MLP neurons of a small language model. Each row is named by its layer, matrix (gate and up: input weights; down: output weights) and neuron, and shows model dimensions 272-463. Each number is 128 + 32 x the weight over its row's rms, rounded and kept within 0 to 255. Numbers have three digits each. A neuron's up and down rows have the sign that makes its largest values positive.
After each neuron's rows, "raises" lists the tokens whose logits its output raises most directly, leaving later layers aside.

L6.gate95:088162125093119205146116101129149140172148177161093122203178148138103153105145135118147150129103109132163108124110116115066163114114124119157125084132093067185062095157083124130170089103158150096111176107090127137137140131149092122120066126116166140148158106107168147149109112143119029181117196081155102106131165166130147091127136165095087123114092123060132119186140109140101094101145166124112110130134098144160198134166109141094116131109147141108149082187162165085119136136113085117073164160132124193160116132170112130108154163110159109120145116053081151191129094124179079145
L6.up95:064157190130142093083160084116128144114109091126151123170118156170083151092145133132114121117132172171152106097154226085067119156156115167143145126157155142106152105108150097129169155141132156096083168148170096086162126100169116086121199137180143122073135099114104137106085118149093117141151165141101064150154141185156045137140117188080156145124140156149115147179123104122136141133092136152126116156084186130130150150146135162130110123134114033121108093158103148115184123096074109160105095091129089138162152170153131150110175142135093146163111118089115192134102089160165093147
L6.down95:114116100031149131143158122064092140149143146207125127144101124123163177076140095161196119137125072146124116141147161114041136117129099109082117095116101140138122058120116110112140102121152255123074095144111090134139105144155138144089107095191151131130137096095134104116102132146117120103152163115083125160124151172098159128067144166093113121123133138140138108150160081138118113111143137115175099140111174118098120142169104104068129096146118165063089108122147160080144097084098095177122102113153117163149160106184157102055187157116082168112098180047146146162136140084150136114
raises: "ope", "- Country: United States", "ip", "ulum", "ibility"

L6.gate565:075102086157132107137031146127184097157123148142095135084123127100178112172137132085106154078116111144118123159168124130155109132150130074122131098067073110082161149157187126060106102062147128128098120144117106126133209183101130159143095143140154136106116138086107125111153104137152143096096148123141149076122147120115143127156092095148095101087151109117146115097161114164108140123205056046176127082136140120145130083117087165140101085124137081135155111136107172120119152172148157125141182150148115145088115145143142113106162159169124116152108121139143088124136076159141149144
L6.up565:137100138132097174085116179094129095074155171110135123094156119113141136105147175163082161087133132127094149177133152125089110156144103112062126098063115088187140115031137143131093116093073121143155111119166121088157058115149165199145136076169130159101129071084155139127124088150175184116129175106095132075173162149102093076136125084145084159121178076176103111106126084103155099145208177142160220119110113108134130080088090159093113126063131093128097103164101142136132113166164152114094068157122173111116143055179115068141101100134123124134103175126111118139102116138119142083
L6.down565:133101149157167180186127155126091020107091087138171157112166100106152113104182124153135152131179089115140121117117100117141077141132111106108156139079110113193151122077135048074136169064121137153121177113147045101128123106067105164079163180159139120123121133172121186144124106172221150021082127080167140096149139143131073048108191093080031154119059124136053166151135124134115107137152154134186157135163129177118106133142118139080124112133172126121081104125086148123131178167116103109122147176081152114161098081098083082119151130116127137113128133113142127135146157101141139138
raises: "ters", "ter", " times.", "age", "ages"

L5.gate285:081054128129088133143091152112149058080093103130109109155163082136109127155125135135171101122105112142187153105094185129117137145102071081078125086162132181088124138110153091104161177120118124148063053120168082107165180135090115093115139064103135153151113087130155153122137158121122065136116139172170147161155127126118165165106088116100233170130122108162164120119087070102126141115117131065153108117154174085100111088159153117145185114146145160078144148117128154112148096109170109133171098124176064135128163135049142097110124160149127088164143177134098132123112116126159102199
L5.up285:133107125154101132103087091129155152114094106143099118156171062123170121100136059118188091080098132122134143053121157149095090109114115009090186045152141115105168111156199143075108113101093134143076066112157129105112155143080139123147125129080113142166161150085144202149157159146106098129115107154161140156138115120090157154097110141174199118126099094146175154129120078107134144156137131134170129119137153111119111166159193096165122124122152162163121118099126118161128049102136060111178127161155084120091143114100162103095127143129144117080112179152145137080159122115154107154
L5.down285:116160111110185110110148081163112135173153164142114170112112201136163128130147114091112132130151103128119112144158109113088161103171151179166097190116183117146123142124060170166109089143160000106144154146084158152100111130170107126129160161148104079089146141134128090142102049075127195138139114077095072122097180151108093089050043130146045044144107136056058177133163174158120109132103141136100138140129070151116116143093093174128141132111132107114112133131105121131114182077103117131099222120095166171144134098209088135140196125134128162111146062087120136196131084152138172115
raises: " teammates", " Champions", " Championship", " Player of the Year", " players"

L6.gate129:123152149135204116113117123112106137154118118148148089088191112084082124170107180232054132124167125175150106128183156133079146157142151155158118105129132096142094041092195161100121122112080126185154137135067094090078169107145091095112130140109166073152124058107089126126104077102121172121116117093141117176141141105136137099136106142175100152165092159165143135140164087136135121148214109057065108089133162153110081073130133108156148153064144112186126140111113171144129117068122126128138114109101076146124123189119119126090202179133148130095152053107123100176106094081121140110
L6.up129:087104112172122137074080119130113120140128125154158097149161121115120117104095097149153153184122146134096172153123081151118142162149136145139104153078129092127089168124207104119136113101161104073179100192077172149146126128107097118078173168141126126125174109205138139105126109154114118113110109190169194159107171058162192168098054127092166158088122109152112112157097171168126135100165175091117163082128165111122126137136132115156140089075119119167130145111148131077125116136189102123099160083062104070076136131158138113198135159144109112110177117137166159110117106085168193111
L6.down129:104085085121198103091085084103116116095141095155151103138151132177152078112101097154122139145141162127107170110114152149114096137119151167092183156119112160161109164100156168049150100100166007059210175127103102171126113171117146092101126122142163128130035109119137108146167145006170114134150127169196156096133112131140220138123000087202159183096080130128085175173178153103151108074164210169115071117143148118114150159104108112161106139123143149122102106097176151130143106098108098147156141094094066130221104193174155175114172211119121153157137088109109161117151126079170152120
raises: "ance", "antly", "ant", "ue", "al"

L6.gate347:078103157005128079151077099149119118183155168120162111115185139154102112108103103205060193150165167143149149133117179132165142119131098135124147109135129065122147168113076081181148153099138128194073148085082136094135116138129137139148073121140151131112110100164126102099124057142116183148134115122146200063118100154112098077097096131060127121094141098156134084154157186079134140128177156120059124140108128149112112136096067178167126094036117123115117144134103169133163094070199132112099151123162084141099056140171139129167120089167146106143106165139116083110176064092145148133
L6.up347:135160105132157129098158146184164130142115148097086106141119137155135145139071125153153140107151152143118151147118156165154086165183143132105120158188066151152152121186141118141113116130163089079135109167096126132132097209163192112124139130125183079153107163106108130132103099110137146108081088135115156138136120160136110158136078139107151110128102065127068088137144145138179155131144147138146113111118132110146092078133136137129182106147190154165119151143116065115118112156123120114101174101066108086175164153146093157133140149147172084125132120123132086193071113150214107138
L6.down347:076143105112125140169140203196149129085129117173093054161129127215164105072112047135125150139150138113178116164158125117103135141116151132093182123130099131137146116110114122102111129143192059168151123121097141106085108200111149110122154128124140152114107169142136114189125123100155139075161093131203146130162081237136094105111037122108181116110141100072169104157173200135141131153119190128126132110130114146118104102133104132172099109185116145085110128150107071142142123155089145166132111111117130057088137153173124105164112186169096112120180094132104118143120135131135147121
raises: "ating the", "ate the", "ately", "ating", "ated to"

L5.gate587:124097165117121129170196110151095159079083139096122098097213112095075142124174121146167131081142132118098133157136084106125129070119119117122162092115155149086119115181152177200125125135058140144123117177143106122111144151149095169146148211160124078151160192110150057124115078146054117119141124110142095077098168135154154159183084152093119133095183147087089113172093099178095153103106150139136100126110107098170125103169138137132138140154117097123133096092123137110138102142172159119225174116157114073152137130076146106107162101122172133132127079150097136090171111121108137145
L5.up587:148125095156143115077133075145120110154205139138137127042201118106173065152151085134177121076162132150129082175114132143169146158070168126171157162088137171103140099093121163107144155135105130154159132181085096124141208150085142153139202148139117106160125183103182098136144145108121178116107146153156060147147135121154176101124139094121167159118120136136160221057122061180119073116134099122116150192148134076119170199159126045089148103145156144120115152114078138096106111106155203110188128141135140168089097097127150137120117109168139109083149119205110073133126184131090092162
L5.down587:210111150152140161130096143075173099170147186100135043176150236133132145164121076159081132134110155176133154184181145112159097134143152123091125117062103147113094112117121168138090122109119167142157121120129096175134177172083125139188163131137091110151092199117131120147081143041083123103120094096110121102102157163150119153137066169088115129109158097153198159110125156097109138096101088132093119049110137065138162173163100074157167138158146154122097163178092108081153081084141157165178152135099153107075125109107111088130134111150100110105127142177127151155175106129123195128
raises: "on and", "on,", "on | ", "heim", "burg"

L5.gate1040:143192123102094163109150161116174164143160185160092108120128089106166130151172151118143130138140172172085143124141110110148092151168241093135154169154127115154106066043180088145105175117165123137117159135156139115128145184079082106145101144112108078127120120173142060098097118119084093112146170130201121081122092125091158115083138140109098159119127121121180093168122161122146071123076117138113098054136124165113144120149111110115144084131112124126179113116123154049094103134116126104149108145118166104135093091092083100159124117110101137101157134126100152148080122133148105089
L5.up1040:169062046117191132149141108145145150131164125097187087109150043146156109107125172082087138144156120118070127118081101144115127118139099143150084117111137172115188169074078115148142189109120081117200118120118142139068114167160141122150140111114145172115148143113118096147148138082100155123150065032123176137128134156067123156104096099117204142147083174099121130151119128082128088126151132162113191202090120137138120131146175121131112173108164121103181144128122142147177121123161120088134085110125144130126125074107182128105154109166098073113139135208141151119102157127101067128
L5.down1040:092093127112096134138160146069179080153110140110105121127102155170104103120111139145076085098155094100153122131142138145134117135087064128119122123096164133148138156183158099118160096096129117127088114128094067158130144093163122113122222115137171137101084168113092119174113143120218141159110073103073148142122116172018086100182103114153162124104155141137094172123180120166094225120139139116117110139122083137145143108152182143079114141101125153110068198101153077125121151161100102150099092110074122159102189157145151105121177174182145098150147174149126151155159171131139105131
raises: "on | ", "on ", "rest", "on,", "on |"

L5.gate1225:073111133095106198113120096094143088097080106140153131125130149059053160138132150125166136144095123086135124090092178096093141161124105108165111199150149142126115089162078158157152116140206135157149145112150149081162147151156124081104127109118124155114084149074168142041166177163170080139115178097141111102168136109097133164150137115129182103088119168131191147181173089152079066102134169138166102134161112133105080102179159141129145150117130116146085089132132136128149153131135140090094118154070123099180106112107112118123116144161075141141114129120114145167117117163181144143
L5.up1225:118158149161177132114123087109161115136113047131170114094114118132159157182159141063122160164100100125115081108140143102147107107146221126091158093136117118117118150145086141159157128138147131106144144126098076085144189199141128082120091160173080198122063129093125102085079149136137084130084088108051173154132141143119099116123099189133183134100121161130090132083102099170078108133145124119126140179124085120109132140172124101170088131125126141136176144119127124103130075159134084053124108101122102132082135094142137119071087194120107095123159116131100134155067114111096132194
L5.down1225:103127131120128164132099088113119081101135112180176120134143124087142114120077143120142137183089160110152136111111152113127144108108129135139110106149153108129129124139096237101128082065159119104141106055088107148196150198121138141115203111168110165112148157193134132151147141104160125127157089116089067144099125099132149087144170213136153161123123157092118125161120144141070114209137123147158118151171127166142165087113105110155080096129176093157108160153148112101160124111120122075144080119128172117132158097152078124106099174142139149145119098121165104207103160139161142185
raises: " that a", " that this", " that they", " that the", " that it"

L6.gate1039:114135147103165167119067150141123134094096084185153079143134082112047111137156115133109161155142038094138150104122113106136096128093130117162183166120156117127132094149107141171087175075151136100162134137124119086083087082130159116099070121141095076160133163103116152131131078133119131143060118114079121148131135083100126126149115080124080111208094159121111146188134096162160138181112110125084105111084108140095173116141133106126172161147129103160116142145121180147124144092164117131134130089154128189127143155170134106134126132125115106116139135179103174164173145090110074146
L6.up1039:072095169128136186129098169079131106101107115172145132112104115157060066169172142176155179162202100108121154113153102152145120108072129109133136141106131135110116105140087151154166142104181132103106108070163122125108062046158172081151126119109151129150153173144093182161113121138154087153122128115093167094132122101060050157133141120145099130185117110102126139156126128078138116182124103165163115138098094171101135136125155139135136121107096136131082160139184176137119156090116125135142040101114115148148091134117171146171084111072115083146161120167112164124183128146161071141
L6.down1039:148109101153095121113182105096100152150140162118097158150185163137198147085122120123149101087101180159106105145108123111149177112188083121165101088143105085170124152112132140113147096159074114164117096135101099153150149229134074133059118141157114139109108140159107069112175133115137152122184161152154097151083141189150193146104111130124158146114166083117123141105132137119114132076115130134091117140169171085163097137133110131098114110201119156143123067109144113118123136122111154141108146180122100111127112109140131108115158115185138148072104141128071114154087143158181145141
raises: " Texas", " Oklahoma", "grass", " Louisiana", " Houston"

L5.gate61:076088080073143136100133113184125129131122067164153165061083159127107141118150137103140143088163186122087123162139145187120110089073142133085085159113118111120092070116168109140111152101130111131096151114145139076090140104140171135121145139150160125148138124056137095182189120108084134155125175099086108136064096173128148109125139108093121169229176192076068106121111100094092198183129148062151152128124127069105149143112143138135099160145095143145123085117147214119171127107127061156093100111127110137121133091105118085098148118126140175123179141145187114095156094115135124139
L5.up61:130117078144130145133164129165120140073117046104133150094145158155131083132183140131101120130135147152117152119056213118136096142074131103144084162083052112155156141117126069154109104119109109129171151134088126079143143141199181115145112093160099105105142140106171076141183098101118190132136135101114049142122147184139176150088070097115102161191136142109083089149139119123147140144138150112146181086143114071103167130097086176140095185154089142064185111124158145117147143166143145150150099137148125121137151114161171105131129132156149160095135119180137158148114080106115148098
L5.down61:146149185159137111153125101125126117164152207159144085160154139056180148170078113154153131143099095133152113151150118091127116142175058105175145077122094142147139183169100182129153170067135163100102126149139125121137085085122077117106124154080113191136144157184108142074064145095140055133179071150166196100163155082155083096170157146147130082070050080172182144158156098150181084103122116175080074158115128155130092111135120124137138087093143080138100142143096095179100168101140147094158162129112120169098095156156080168195133160089134129116111135085081137158151151188116127135
raises: ")", ") =", "):", ") ", "), the"